config = dict(
    num_attention_heads=8,
    num_key_value_heads=8,
    intermediate_size=2048,
    norm='rmsnorm',
    attn_scale=0.125,
    init='normal',
    init_std_o=0.0,
    init_std_up=0.0191,
    learning_rate=0.0107,
    lr_mult_qkv=0.5,
    beta1=0.95,
    warmup_steps=200,
    batch_tokens=131072,
    doc_mask=True,
)
MLP neurons of a small language model. Each row is named by its layer, matrix (gate and up: input weights; down: output weights) and neuron, and shows model dimensions 64-159. Each number is 128 + 24 x the weight over its row's rms, rounded and kept within 0 to 255. Numbers have three digits each. A neuron's up and down rows have the sign that makes its largest values positive.
After each neuron's rows, "raises" lists the tokens whose logits its output raises most directly, leaving later layers aside.

L7.gate855:132092131137149163149171109130124073178126143120137117148118130163120148106138137145157106165108099135130124149140113109150093133133119147094135081111148184097090131141061134136103116148134183152126130157157071119146128160096131137157123136143123125159129123122136147155117174158121108167
L7.up855:118068147117123100106109183117157130166123090117096122153118129156109185138121065160094167116118139109112132094138140126161131139110109113120111094148157137130113150125113124129147113083148130116109118111152115070121125138146151134107140087083129131149134129148170164108140139172113100151
L7.down855:125146145112117092156128181168102114117076125092177104133139149129085165076109105097145100151158130070102101120140125153133132131169105110061162134144117098132189179127107126144131130075164133151123157113144134091138143104129141167123091120084098131124159125091194128128149126142150159167
raises: "line", " line,", "way", " line", "ly"

L7.gate1186:150127173122103202103126135149147133115111130094159158102129131124144145097122158159140149093138144121164152146129117172136110110146111093136147174119111108164131167181156118153101157125154167139088110123148092129153113161156136126128143194130131174175070105120092131151123135177110129159
L7.up1186:128164155118152128147078143159146134149154124124140150091119150130132154117107153137124114116153106163169145163136121142131148103120126119123188165124112086130124151114089128132145097092153176138122103163132110115149116162113135158119135130150170112128108096083088143127157117126090116147
L7.down1186:104163146139121161127093094144127119159134103116157161102110117174149137126097138127126084077108126115205141130149110121136161086135177151109138156150106086179118169138074106159116118089117148098116101105165103085147101180143121153131131151129152135169156168144101161148144115116132146143
raises: "urg", "rough", "ter", "off", "ies,"

L10.gate46:143139125128171104109120120124144124155116140124108132105112089162134151100106142130148158108093101149112144116183158151141127168134145098123118120087102182148108090177154115089104113111171118159114164099090126123129147102113106142124145125154127127102154121130143111113132152098123095116
L10.up46:112160133141135135136138112130171101169136140154143091106127134136158102104139108139094154098109106158128109117139132084163130171132094120146133124142145194155155083145130145114106113112109107163145133084143080162109117147128138111143158095164132139107160128125141134113108116111105159112
L10.down46:118091132173146152122125132140166109142115144120136128109136108132109117182133140088122145144104181110133115110137148138157108084125134131131151129132116135171139118130181131165169103201150110111120127110119128098144120157104131137128092106202121156129132116170139162140074116149125108092
raises: "ing", "ed", "ed,", "ed.", "ed.\""

L10.gate384:111102130132150151099102100108123126132109115086097121123107132128177084107135119151131066095121144106120170099106131117114151123109126156146139112097111113151134106126145158117119138132117090082134118086117144094167115104123147115138174121109148145138149145107102143161155120113107147103
L10.up384:086143092120138135128139127126113110102126151134122126105147151112115124129107141117100122161093112120071139122166135121156103096118145175124118093153062098165123141133084168148121110140142110124139152113117135111108113114117108107129165132130164145100177103155136161132144121107099184112
L10.down384:142102103160129180130081128129101154150100169151127120151146145132177149089109132122090158123162117096112131066121106086121146085121151174139143126091133122113143142161130123102116074126096147102122129126103159146140089096091108139139095148153140165147111165073144161110117155137085074133
raises: " aircraft", " tank", " Type", " tanks", " air"

L10.gate41:123116121133121141150144130122144146128122135084117156136142136099130122170163161088133142134130091137081130104121152131150117113121156164137151125098137081121155149119098160103113123143118130170118093129099116134141127096120131120188137164156095095117130118149107057161136129138123109117
L10.up41:112094141114101117150125142067116140116087135134117121111113117142133108114119128093150150141080077116110132141137146156140129136141108149116133098142161099121125132127145112128113116104155107129113101124080106112129184130096116140092112159136150150104101176113089102156094158142144111130
L10.down41:137149121169112108104122130160130175108128133158142140088107158075142140125088177099167116140144077117091108157095111106146116160106167128132140117167136125128135105094143150115088093125160107166105102121104154136112097107146133141152128133082102135063085173173151111150100154142126096137
raises: "her", "hes,", " life.", "hes", "eman"

L10.gate928:157127132126101130130147136146109147089128098036098142092091101158152157132122138137198112077112101135098143159108117119124142150124081118124101138128090126131149112099159125109154115117125143154175177135124159100181103156074134147088191114151111113148082150157124067089133112137108163115
L10.up928:133118122144105108124122113154115101129114139153115184073148122128112098134181135111086066172148145132131132149127149138182159128149122092111132126106151132152151121150143065092158126096129178101090097153137171124078129157175109113128130121119121116124139136128150150134154142141113145120
L10.down928:122125163171151111108076089090091140156135114078140141091135157165105141156135141159152137177143156135125171092117149116121151183108158117097137098150151108116112148141132154111098127114139136133095137152171127107109135126140122081149145121168157108154164106129101116096111145099128138126
raises: "lav", "ness", "ness,", "hero", "iness"

L7.gate604:122109132130126142138153161135118151149155107103135112092145136093132148098132125138104163133110092117160124163148168127125120112104136144134146171108163156108123089176113116155164113193153131062143117108151115130121100079079133140131090126099137116132108118126161096133154097129137131106
L7.up604:147121168138124123134132129156150126123141092114127124067143128142122093119100132117131151075142152143118113175111147082128118144147141136126144135122089133114107134157133120124133126148109164097165121159130143132150110116140116149147158118107118129135133113116132148106130114131165149116
L7.down604:150138114139162178128146141184108058101117142112133110130133133161097082141128120130127183128138122157141149176123141118124113121124107100107141140120104196149202115145132115110095158144126128128115148116156117122112104132124120128108108163089113166185168129090139128106073152128132150077
raises: "ment", "ment,", "ment.", "ers", " time"

L10.gate1939:154118118143181128107145140129134080099153147155170145137091105114127162125163129104103096122151129127153190141183152123117139117195155125090141146126188095146157152117142116114134102125132136148154150143104128179134132156149132133097106108132144118137136152140094119199136082134112128122
L10.up1939:125123117134138132121101133095107110101107130109151141125109166138171146164164127116132126118085150130120098113139122135143148092147103154094133121068158108138093092168143135132103108155137172116134157144126168134116119103119124123115145129089104142152151173172094108106158059174094140146
L10.down1939:102126125105193122157128159133120139141120133081156156117117131144141166157109141125123117123118112172117155146138090086110128116135133139121123139158101092149111121103149140092145089135147112097113133121120161089153141157151098136092160136075116155112082148164156078134141102102130153124
raises: "ades", "ade", "itions", "ada", "ad"

L7.gate729:127126145126138098137101108142134150074173118120159139122124117159165114119118118128143082151078091128104160121140181139136137128145111144125142132098121147115139125107130128148122129095124143110154138133092139149119163097146117132107166161183147145139107126115129111168116093134129159117
L7.up729:116155129127140144139150092127096105116125140141114146109110176135086159107174094139116129128101153143100072119134091140128108119134147138127126117124147117097168150115128101164132116124128105109082152117082103144150121102115102135161094085109149141113132140168132112140124121140134121121
L7.down729:139131115140129110121118118144153129087182119122140141114171142129120141084120110148118123128108087128116133142112148125143130145121082104091116114120148128160077096099117147138135145096149191116154089104097150123102104131144125112120132138162123151136126095109119131180110092110108133183
raises: ").", "):", "),", "s)", "al)"

L10.gate934:110109112163086123139159106130137113118110113164126108118111137142119199127172134101135104139133146086136142154091138093104123137138154111097131076111138131116127100071138118102160109155109160093085176111104150110102139119120136116114114113119138119113178106074154106113163107133121125137
L10.up934:109089111136119135123148090149140158146099090148122121085076116150100161142106103108123083148176145143141118106139127164122112163081119136118145070135080156152141141121100173105167149140163147124116122106123109087133146117160139150093090144122140107122129084066163111086145114136144133169
L10.down934:092103101148100116152168172133138138124124127125139097157130155137159153075143121137091111129138142081110174138129131128113145118108169125096147128153114124137130126121116118105127146115145118121115125136172127125130117132111122159099100099133126120128136132088145121147142109151097106173
raises: " award", " Award", " medal", " Medal", " Most"

L7.gate128:142119134128105129111108156110121133145143146142123123146142127117154182169136103111097095134102107127139097134125165182175127105152095092110183109181102065134138123126115057169142115153088123142107137125116160171074140137141141117128130187109128174147134136149141140095120120153150093132
L7.up128:155104149143182100130141145164146079147113089129118133095129139177160084111119150113100129151110100107122163143125128129121167124135151139133178130150148153125091107116119145168138127107140180111108127143095081126132149123154115132137133150161116145100111134120129154154154128125123123097
L7.down128:162145139147126111064094142147124100142101143133176129107109108142160088166111106179121131153134139173121125152114155122126128172108104127109128151170151126135125115115165143136144150110098130173083135187092109158127130132118119139153103108088092168155127128132081141108125142129186161114
raises: " size", " total", " strength", " reach", " Total:"

L10.gate244:162133131101115125133123155102118127104153080094092118107120171165126090145116128108114145147092171161150156119148130137099111110107082108126119156164130122124114145163093128126110106169097110143169114147092154114103162143122138118134140075114088174111129163135131142110104135128136088094
L10.up244:175147165068106129122109114123106134139133127100086142115143133111129106134120117085148125120118150145115164144113089132138140182135127129119087174164138125122116109126150149164123137140112136140148087086166127119117141132118110098116141146120104127163143144131123136099141152135154142155
L10.down244:138127128092092124087123093154121112111102122116109119107167173143169133153113121122176156143092140134093122106107086144129114115116141094179143135116097182127141081159133126112104087147121134129155150157129115102155152141095102156071164099063121098090111139109096136146134148120133127118
raises: "s.", "s", "ally", "s,", "al"

L10.gate761:072109132082140118137195134107120148118144108094098126124104160099098143121169118151048090083128182084117156130128143122141133122121134137123098122106163107130116100115109132100141106106159147118117119141124128133148092132126127105109138100133102118136147118133128131084131108144112123150
L10.up761:137154137170134137184126123119156157142148112141143133093111140114154102126126138165105118077101190164102081135115146135128132143130141143133115121153118101154152135133120173139112117147119118138146080103095134147120129125117142085115115137085136075137082137191144148123140136137115137137
L10.down761:133122150141137130168138147151090157111143109138151097134178144134159106139115074104125157143133132161102148158142155128167101116108138159160136142118135155087144147170137140150133131138138150100118126124125138116169180126094112151140106144153173143146121118164099115169101126117100133159
raises: " them", " it", " they", " follow", " you"

L7.gate241:095142151112094164122083156107146056100129128147133137095145132105129152159138121112119144128120146103158146109140137132107147089116135088093119140116165094128139126143122144131160107155123116111135138097128120104091126162154116141142144156149129137153155095093100159128105064121124143109
L7.up241:113132147111142144119120158078154125137125143110140116131164120121121146153134122136095101123086152114126136110153122134127116176131124145073124164133118057156125088126125127133120104166159104134164118139137153129110131137167130104113103140112127138136106121116146124123099072136104105129
L7.down241:156140169109132134123127132113118120143111146097111126127158153106154161155134182135166109108132131065130166115161115142154138113120155133097108105109090137151150114184165122126161114172149156108130143122117133091121141117155104117088148161104089134134172104118106160082149067123098143121
raises: "age", "ated", "atics", "ald", "als"

L10.gate690:136144121104163096144111130165127114189096152091153130144144118116130148100094160141116098118080131097135117115185142172114107153131127080128114109145118127121179139124105137129118143110106107131149071142148167114141150110094113096111118145160154144102098153124123157147116149091163154112
L10.up690:123130146158150128140153148122175122149133159160110116130112131126145148112118151149121161114121152109129124128156140135114128145104090147105158122142172164137103119125145123155139138130163129098097111110142144111118142131154158154156130117134147107081127113152153114172117135122156100089
L10.down690:115145182134123143161133149114157131111152124130139121153125131132116104145128143139119125112113129162145156133112115133142134118128193152121117123119105089148119203101145135145150149139103108165136090112106210108113139141137106141123125176118147139080133127123120109143151102165123119117
raises: "o.", "o's", "o,", "aro", "o\""

L10.gate726:119126185116142113099122133140115128169174158115146153111082144109131132173132148101131107125132151133146157152137136130139078124136111161095129122140134133136146111123136101113145180154129141128117097113076142105134140115126124169150152101166114137138104179150141116133111148110145101162
L10.up726:140128165131137125120108123131129096138122113104137103082116103141163112123153154139153150104137115159172105192121101143082140162153131137156078099137106138158086093096121141152145134094139099139136143118105092106094139076097121143114126160108107145135093127121120132146128154165142126106
L10.down726:126121161121078090132126192144103153114160125134103145144146106109124124134135142165082184124131093126141161107109124160181134087104141141115101119145093139094110145131138129152100118077125091075105137102104148128116126145113133118162105130091133143117102123127144160135158136067115132118
raises: "ae", "um", "uras", "les", "um,"

L7.gate24:125166132178104121073149139103139138150107097147099151100086127096134103133133139140178106129116117088137093140138102150108126096080144142159112112146131151136149144144143134119167121144137120132157108096117092161131161096104106119131178102139133142121099159117094141164143123158105157166
L7.up24:103157179159138116078106135159143138127164142113172160171104132182099160098113115152148118122103116125134133102118118085125150112103102102138132197128059125140109126163142116130109104111133118123148134152113082145135182142096138177115157145142167167122140121142095098115154139154132105134
L7.down24:130113113104109140102134099143103139155124120110125120138094153068141141151112130102135149105117162112087113153107123125133162102147127069171091123072122101114108149155122107125151131140115117141175153124097103123145121140136126127158196140152115149117139159129167125171101133145117143174
raises: "34″N", "ice", "iot", "ount", "its"

L7.gate791:124123144187166117161145150160124137105132125131108143143128144177139175110153133103132061142128135094152102110123134105162158134149087157085113180116141131156147120137128166136139140157137129144156124131115135126110145146114106114121138135147110115105166117123074084124106134138113138107
L7.up791:116124174189131146133159126134142159154159132149126138139117136108117168128114131114134097157149143129150104176152130080079081113157128129124111142075157157122114103144127092124113150142158112139118114114125127135115141078111083122182101156093143156132138129106120149174138153145147087165
L7.down791:110124151168167105104142098134115095163118118150144099104083128091143150105084121128117126124162152152156110161132135124084109091148144120087134146141138136135134108132117105144110121091166118168160146112163118162164121131130088141148125146031091123100134120106114140158157113133099076145
raises: "ue", "ues", "ue,", "ent", "ined"

L10.gate1008:151158106145134126129108141090116054166131134111140120161091092166101116108142124115125145139138153123145118111096130113131138162087129094069144106116130057209122122100098124110113107124092135124102144141137112079094178128192135085118149126131146099135128129128134159133159092128124116130
L10.up1008:127112071102137113116139162126133082183120130118117168159104102150119121115131131122130144163128092108130094119089124101130124158106126103085113092156110099160131116110132143136124152111127101132113137139155069115127151102150098130111171135144119160130143129147144151114150098166120104151
L10.down1008:181181082125140123116079156137123107132109135113089125142086113125133100083167162098088135120183114110135121129132170103141160079108108132120171128131139096169139137142158114150067145171149146149133112110163124127118167127138117132134125145091147120134135116140105136147132120125158089095
raises: " III", " II", " II,", " II.", " IV"

L10.gate461:102130144141120093174160163164078108125110125094100148135150140130123101157110094093153133127130133111116143162161124137126121214121153117111120082167144100141110081096154128102109146138118089128113095073165100126158141115111120083116131089125131079104125104103103100103156168102110093123
L10.up461:093134156144119109140161114156163132149095110095158116137089155145111108125152113134100127127113138114126062092139087096127135146123135128141129128146101130142154152100108169107101180136115123092123121159143104097162122110101149122095146152145110096105106113126102127110110138146136103099
L10.down461:161105127140149170144171155116182122166146136104110155137120081138131092127147106155157132090137138154130080142157088115111164132136131122125135083153094115113116101130160077092146148112115095134125122127119088138136117120104092132098140150177112147139155141119107119117169163151135103129
raises: " paintings", " panels", " sculpt", " carved", " fragments"

L7.gate1991:114114147118120130136118121080126078159087118124125093123102093122124095085069093106134156175115084085095178117137167118150206113128123133155152119127159149092118097148162129134144109137159116127141152130099118097083170136115114144135146162161171157132108103139129155133121147116145112110
L7.up1991:116136117096129120190085134146133120154100129085142153119114110171121038107093116131129117146098128093138184125110109129137163102129134118131162127121131143100131109143131094127150109122140163149131080129126140120178084124115121141096184160171136126085118130120126132114137142143146104122
L7.down1991:170151133108124103138145132110155166141127121103093098067156109142149089111124153105110152107097092072109156129142151175107119150147124175118147128077205159135108131126139151148128080090172145119173131101136092120164135120083120144136197165159124126132152132190097153165096144149126142115
raises: " toward", " south,", " down", " towards", " away"

L7.gate438:135105166103111129149125093119131085141109106098091119171078135120139108067139106220116128120122112117108120119125073117099132164114166170136161111126144135129079093166113127125188132082138111104127147141144115137138129154135133121158139141081155134103118125160150135121154106117136095106
L7.up438:125111150102147145149127140194098128141111109134069103152137153151108152128103133105164122128148087166153117152121097092136155159149151116118130126125122109122138100158134139101089104113142128123121149144125156112081161143162117128150108151094144174111117143108125094074180122159155125143
L7.down438:112120166114136144123142145119125136120192090106115119134137142132130098086142137183128130098100119103106094107121183112137081135155121179107131150146152107080126141101139138114108121154107107096131116147082109124109136145112123130125125153040111133123100138153124148122139165138134142117
raises: " improve", " create", " bring", " provide", " help"

L7.gate205:120138146163118128094128109117113090165100090111110148136133137118155125129093146100172126128179086130175119074189146113115134093091109156123132138135140104098143115127102173105131112154143166104069134128124173139128115129131124139116150115093110088100116171157086098124142113094140113144
L7.up205:122134133145105160169119095125141089159110114125110162133097108152116105116176109144163156133120119131143123141124110119098082088110131186160103145120150127095180118128126150102151125102096136112085118101059179126124132191160125132134113110138137123110158089136099127143100084144110118070
L7.down205:145172104104116164134104109142098115144146099088113156106138111119101121152124108161157156099145144130155137107138149131118161106117126145132123108122127096129159118086155126128138082166097077161109122149119108115091122152135132084114144150025073160144199119137107131120127122105149121148
raises: " stand", " focus", " be", " continue", "ette,"

L10.gate281:129150097139106132099145080120153114149106137119087129140155125129122148106154139101143083185135146108084136124125075117110127128133087136146119125135125116073134150141175105124125132132099092108145104127102126151133122130127143091114086117139150112114152095122118115093109148173132072125
L10.up281:131119108134055155151133095110124161136150111092076089126126145140149154153153070112133109187093115116130135174093140106138133112132144115132116119127118116085131140119116147100129150106150114070125079139118093130094134102149163079139117156175148137132168071132100072095107124143139090159
L10.down281:127108138112130111128163128096150124131091112128118159143173114164145158178158072149093136108124111087183123127166114137151107168108085136121129139165119131134088148119116153099128150131140101101132063122114118130133130099119084173143139117049126137149132104097095145148143115166143151162
raises: "==", "s==", " statistics==", " career==", "ctions=="

L10.gate1902:104131119139113178129126110143116109159129152103152141160143094171140098149123157121117161181150113124170120114158109151101130115127089108148149126078121122102187082131143124089137115107152129141083087127114150124123113102134149092135146132102115165135153116131123138138086099113144176123
L10.up1902:143160110123082136136154111141117128118138145131126158126131138158109168112128166117100108156122117107094138160151135153095129170130129138162135157093124123121171131114145166106132128159106166131132137159065123156078128123108133122146130130101084169145150135113138142097132139171143061153
L10.down1902:119118102108104140097099108114121093080100130156107109172161136139115103118128087094118156108137132139137103157144183165113103116100110144130124145112117143162156138103145097159141123117128089190111113196143152138111133179113151151102085140154157106146112117157136068138091166146166137142
raises: " time.", " time,", " time", " suff", "pl"

L10.gate228:088156180161132141180118092101154073175074110091119150160122163143120124154093137085119133143119131113123100120125132107102136092098140132086137140121158110123143154145144142106124109121102139186130166143092130124131105162124118122091146126136120105121127154155082117126153125110157139123
L10.up228:171085091148122128134121092134139133147108126151121151140121133111125116138087106143138134154137143125071122125126092118119112133141134093134100115149141108157164113168125115133124160107125134140164116147107133088140102132166133163135168102176135113129141162103151149160155094119108148149
L10.down228:095188166151119135175141112134152151154111110140122131166133136161125167088089131109104106101129132114138118090133130133135139110118121172099104172154205148134160122090138156103166090147134119148096154127128136133104117123138092116108129120201124143085124084159092094120130119123174112133
raises: " been", " become", " contributed", " have", " gave"

L7.gate577:112148139143140156084109135182136123109108079099105130150119149142133154164085147110129123145156148141134101108128148111147137157119137155128126203135094171129095101172166146095124121168139151160150117108151111106152099165088135126154143117135192126144128152135135103167138182101094065184
L7.up577:125129140094147135108114127140168156103079109139137140117142141145094143142131137117126104135137142105127112107132109108121134124127171121106125143125157126084152161131157152103133124150140108109119156102142107128110156107078169096134138139156163124130155146153096168134110110104116122165
L7.down577:112138149131134165148172163123124132098113098112096115122162119174100147123105107116135150135127117147078157128122118159131135113137139080118115106113107158109147129148122116112132130122117146117124125107130126124076159119140146076113101114142130101101137188119126120116124132098163095146
raises: "staff", "gy", "ged", "ge", "va"

L10.gate874:130115116117065115124084166132123145167099129091153177106122090159142176115123123142139121124102165106155153132133145128092135119133160119089134109150146134160146133138137122115115108119127143102105085121119100122123153096158115120134096148148127124161163164134152195111168123147111128142
L10.up874:117126117135081103133144093115104156143125124093135106157077070129124120149150123131129134127116101112107123156131107141097117143104114124116135114108140115149160092120100104087100124171168167131116131127116097125109124134117099118151117124105127177138145092154169111115162083112152120132
L10.down874:141129139136136118103074121128115105140149145125120097121133096152122115117144132184136153133136109122115094166117111116128138133149158137138103116102139135136114114127109070120151139170168152127129111113107098132097167112130120102185110118108109118142169098136147160133111131107161090086
raises: " campaign", " programme", " process", " international", " initiative"

L10.gate1289:135132123165165146097143085145127078129091088142150111157137131076083132135152129145091094119147118169138101121145125139134139109150146169164114180072147112134058123138125149103160191186154115086143094109102106138113131158130109136170108120138167108137120124145165110107111123175116109095
L10.up1289:094086114157131144169112109131148126111113137084143128149105119107088090189142118153089093121162177140142134104141128100101105148108114156136087159099132121096109139135153161107143146169105131134140128158085129150148121117147131143169086118148162158133093160131166117119143125127121099100
L10.down1289:121103142143135106148123109135143138174142138095122124130120152156107112160161145177140093140147114132154128150117116089113112110112166137148086133076176067146101128132154096135110151164163126159151150140108092176153120131101067146125143143114126152149132152108166131109161127115126094090
raises: "ow,", "ature", "ative", "ice", "ations"

L10.gate1775:131113143130148138112142145142135122158096095100081144164131124086114116116178118107121105081115105135176148120104133153129117134093094099107140130090155119128136127111115103136133127096192110149157109133137132149143152113101156126141194144117149120139140172116134104161156161150151116115
L10.up1775:131136106173122140108156108126131127156111126131071123158136131113100152159126182105155111102108144137121121105133149124157093132143118148109131071080118151077150145100104127132121127124109091105130145155121154151147121081084095113150175123145123154141107183125095105120132114197131114116
L10.down1775:133139099127125106150131109141121111101087133116109155098128124112137129133080084143133130129113123112142136169130125134110168083146143099114083121109133146153107078151115166119115115154149152134133077142095115094086132146135150123147124098126146117116117123110116131103106109076124121127
raises: ")", "),", "s)", ")==", "a)"

L10.gate872:127114133138127129108152181150114152120129133107108139118143106157117133148118142073139123137074135122129089089135140119132149158110130186122081102125176123148149156137143130135165101137106115121210123137122130112124153115168082117147089106156100139103121124141118156159143128130113115109
L10.up872:114142123083123151125139093132117126141107142122119130104132126091152144098092129112140120111164161124116108084156137089128131138119126114156113136132149119147150188142166108126094139098102111108143133091183137119118155140164161133144173100181147164146081119120136138177136178112134129078
L10.down872:150149111098112148108119108184121114153138150102102124123137139098100150101159111147115116148134147135131129161138156095131120087110126118102135118135144128149130152133133155149105120156103133152113119116146117148165143138128129122136141151187136140146083109120122138132106124120100095135
raises: "s.\"", "s,", "s:", "s.", "s;"

L7.gate1267:144130104131059125112108152134128104172176104121138140126135147085138116087125157162143129117172129113107154148106119117155161112148132139121148094174071135118111152135093141135133125183140107117128139136122179112085162112086133116109089141101120120159146162116115144116104123128122142142
L7.up1267:132124110116139128133116146131157143174115136119142179135112106088131125150148128139157121102169152126125153151090136111113109133104142151138158088064107088098091134114132149125155118174129111146180147186110154126076146146097125142098124164122114091112105126118080136168118161153111131154
L7.down1267:135151079092091137106093141151121100157166126146152150138127119145136128151155163140172124134144089149135131162132116138135149125134142085118130090164089089163117150153111095112131132142127124141134141111141163143133150132155129168129132193146121126160125126125130150166151108156137144136
raises: "bit", "bl", "rac", "ear", "ux"

L10.gate1006:113085128168114105100110075113123120112125127140123132102127088119129114127113126140141144137124143173121145144105174138145148132111123103110101114115094130167142089123140160116129078159112128149116134134124121114099132118109102087137183114141130118140109122126104094132112123104107111137
L10.up1006:113110130174095098115100130140146103118108104125093095120079103149157111114115152136102159137140109161097132154087149156111117162117138152090131151111108111134109144161182105091137061156108159146153175112145146122150135157151118132127137097163107124150113130120120113129135123119114118140
L10.down1006:147129099120155116131111095111134113113118142138124091156129084132111153101129171119134153111128154160119116124107151123194094124118149132088136164105106127177132112148113124116153085130146169132113098123139140186121140131126104133109149116140112182155163168189140132135132128147113141152
raises: " vocals", " lyrics", " guitar", " guitars", " keyboards"

L7.gate1364:108115144143108126149148083106126129095107107106139129116082120144117141128104141133168111133120125175087152177139098155166114123112096136137139133153109138140110184102143101116131137110171108110153142111102129161144095117132122116133117148138119121095091152139148124118121152127106100144
L7.up1364:114148142183098156118146159122091186147121119095113111142142094130138145126101112122128150097104132165130123149148098131100107107100110092128128118162109144124119160147121103125128120136138114126092135088144139130114121088172121114108129131087106172129110169123186109129110107129145133145
L7.down1364:132153101139158146139103108148139148149133128122133122133151087140096118103120152114156151104155116129114152122128115114123139137091073136149133139159101164091089145135067128096134142090109161140096107150133137143134113128136135127109099154095120147130142132100135141157149115141130121134
raises: " London,", " California,", " London.", " London", " California"

L7.gate1213:118170141129129131099123146066164126148144151115155119070123123084113127108144150136123121105150148154131121136115097105083110130144085155104131117168151209096132141155109156132130125144133125124146083115101118154126148104122116148113113144135116127112119125059136142155189120161121111086
L7.up1213:126154114091102147121140150108148125134131123130095158131131152115129114129131135142138151164154122175118088145143096093120091122142126144108135106155103129126106088142143145167078121146120129158136118169136179135151111109112124120101096149089153104102078097096120154133154167134131080110
L7.down1213:131162156092147142092182131148132096099110133105097127158100126163119122120141114128112147123147125179145167152144123087134103088122133144103152109148180170172108147145118111158158152130111127136120124110138130140106099120125135107093130111115112153126101100137138123116145124132134133125
raises: "ur", "i", "mp", "ulu", " diet"

L10.gate1438:102130164112135109111132152089160146163102145110179138169115147134125111143138117132148133128098141140150138109133118139149109105103133134124145153124156118099081114153150115161101106134090144105130134137113086171069127090152158116134140159150127132175147162129101114128142098121128139147
L10.up1438:098128155106119115137150149124155138130121130143180177174144119138093131127175167094146099088111168124173154087090163149158161111087090165114096129122159128119094135114096147136149118083148114112085131125135101166118141094163194113153149118133163081118093152122111091133097173122144152116
L10.down1438:147144136144105153127122129092106180100134132134130125173123152159151148131139105102122158131133092148146126140119115115131130092116147132161178107107148124126098104151149148169102104113165155119138114102144143140117101132113095114155135127107127127145099149110128114154110122154142074123
raises: "eb", "esh", "ela", "ez", "es"

L10.gate1877:122116139138137143096088115154124135110155112119160139078160108153147135157116118100146166114124126121103161128168103117162126097082121161075130157147126112114136092123170144106138129127089156126125132161120102205104151121144147130134134136103091159158137151158149061102083072121156176113
L10.up1877:127088120155125168139081093136145112130128163106107137100062132133132110174117140120132116144133137128134144163134150104154145122084114152139078104130122104078129145090137119083148151164137125134109111159106127126087077187147122104154138113100144155141139118142112098094137130121150133103
L10.down1877:095125138132117129113116074160141110072148133135125109094142111131111111123143104105172126144156147110098128113090125121118132069107138123112140115087107116129163122136128123140115075124161118123147096160092072120108097133124143144100111145144113140156112125139127076084123145112114106102
raises: " time", " time.", " time,", " Time", " times"

L7.gate84:149153094120112117118099158118125171124087153182120065121108126162141149157165100155106109127171155147126142123116120110122111086113109092139157109126100106137139188140105092155142110090110149104119115123122125142137187122145121110166169147181151127103160150154129120128167097109110099074
L7.up84:090144178148165179138124140125134117104116145174132101132137108145152140119108127116125117145118139086129120136103165171136126106133132130113105142134129087117117128128159147172125067133103131146161155132111136141105107157116122128158145141070145115114133138111137163106140149143125147108
L7.down84:086152139134092132119105133153154123120165096145100120111089077135144127130108130126123154104120189117130152144130145150117106144165107092082130170136154112088149129108142148134117136164115111113123112153115195181151130102145095147148104165101115114123150151101090155132172110119098141058
raises: " reduced", " equal", " greater", "ise,", " larger"

L10.gate1616:135146098080109086141097082153166128104171135117116124106112101093132153143139140130131129137147153142099130105137133140147121125105121113132090142133117127106117103167094107117118118095127095116136133095104121163125154113128135145159156112083110157106142159110143079116126164143136125120
L10.up1616:117091143131130168117164137132130155147146083095144158107128171140100081107139079142134099139118079126153135155125104113104151109111092113110113110150139127079099128089174115168110099133131121165093140148143129123123113141099106079067108141179121111120148112143148151119135103114168108128
L10.down1616:153148109119106088125110090140155133092157159148096103162167104092158152179136146113151157117152149153112109112129125156158113135111143130130092136101114107107154133117093141148130118105140124111147133109081132143154130114150131140169122105055127155116097139126155087131111158138107174132
raises: " cases", " terms,", " versions", " applications", " locations"

L10.gate1085:162145120109109125153171166119154132144144125135148135124134131096147135136089140114110129135095089127099113179144152114150114107131099132117076112060130109112127106127128144155138142154148127126133157146106160146087132100155093131136121138138133131141131070180133135115122132156126132123
L10.up1085:134172130089139126142108130134115147157110137179155119139128163089139132114153126163083108100091124095128129155125100109120140104146102138148089174131125135129177141110108142115148134120148141133146168105086141118103117184123088154165121113109138113115099092140144157125128140102094121121
L10.down1085:158122136127104113103145097161094128133139159127123128158090132113152153108120109158109111141153112126145139125090143134160126156108179060148152109083152156107184144129149102149134119147151135134134136130090124147145141124140137144111131165099175118145099105122106091096108145082100105127
raises: " itself", " you", " it", " us", " themselves"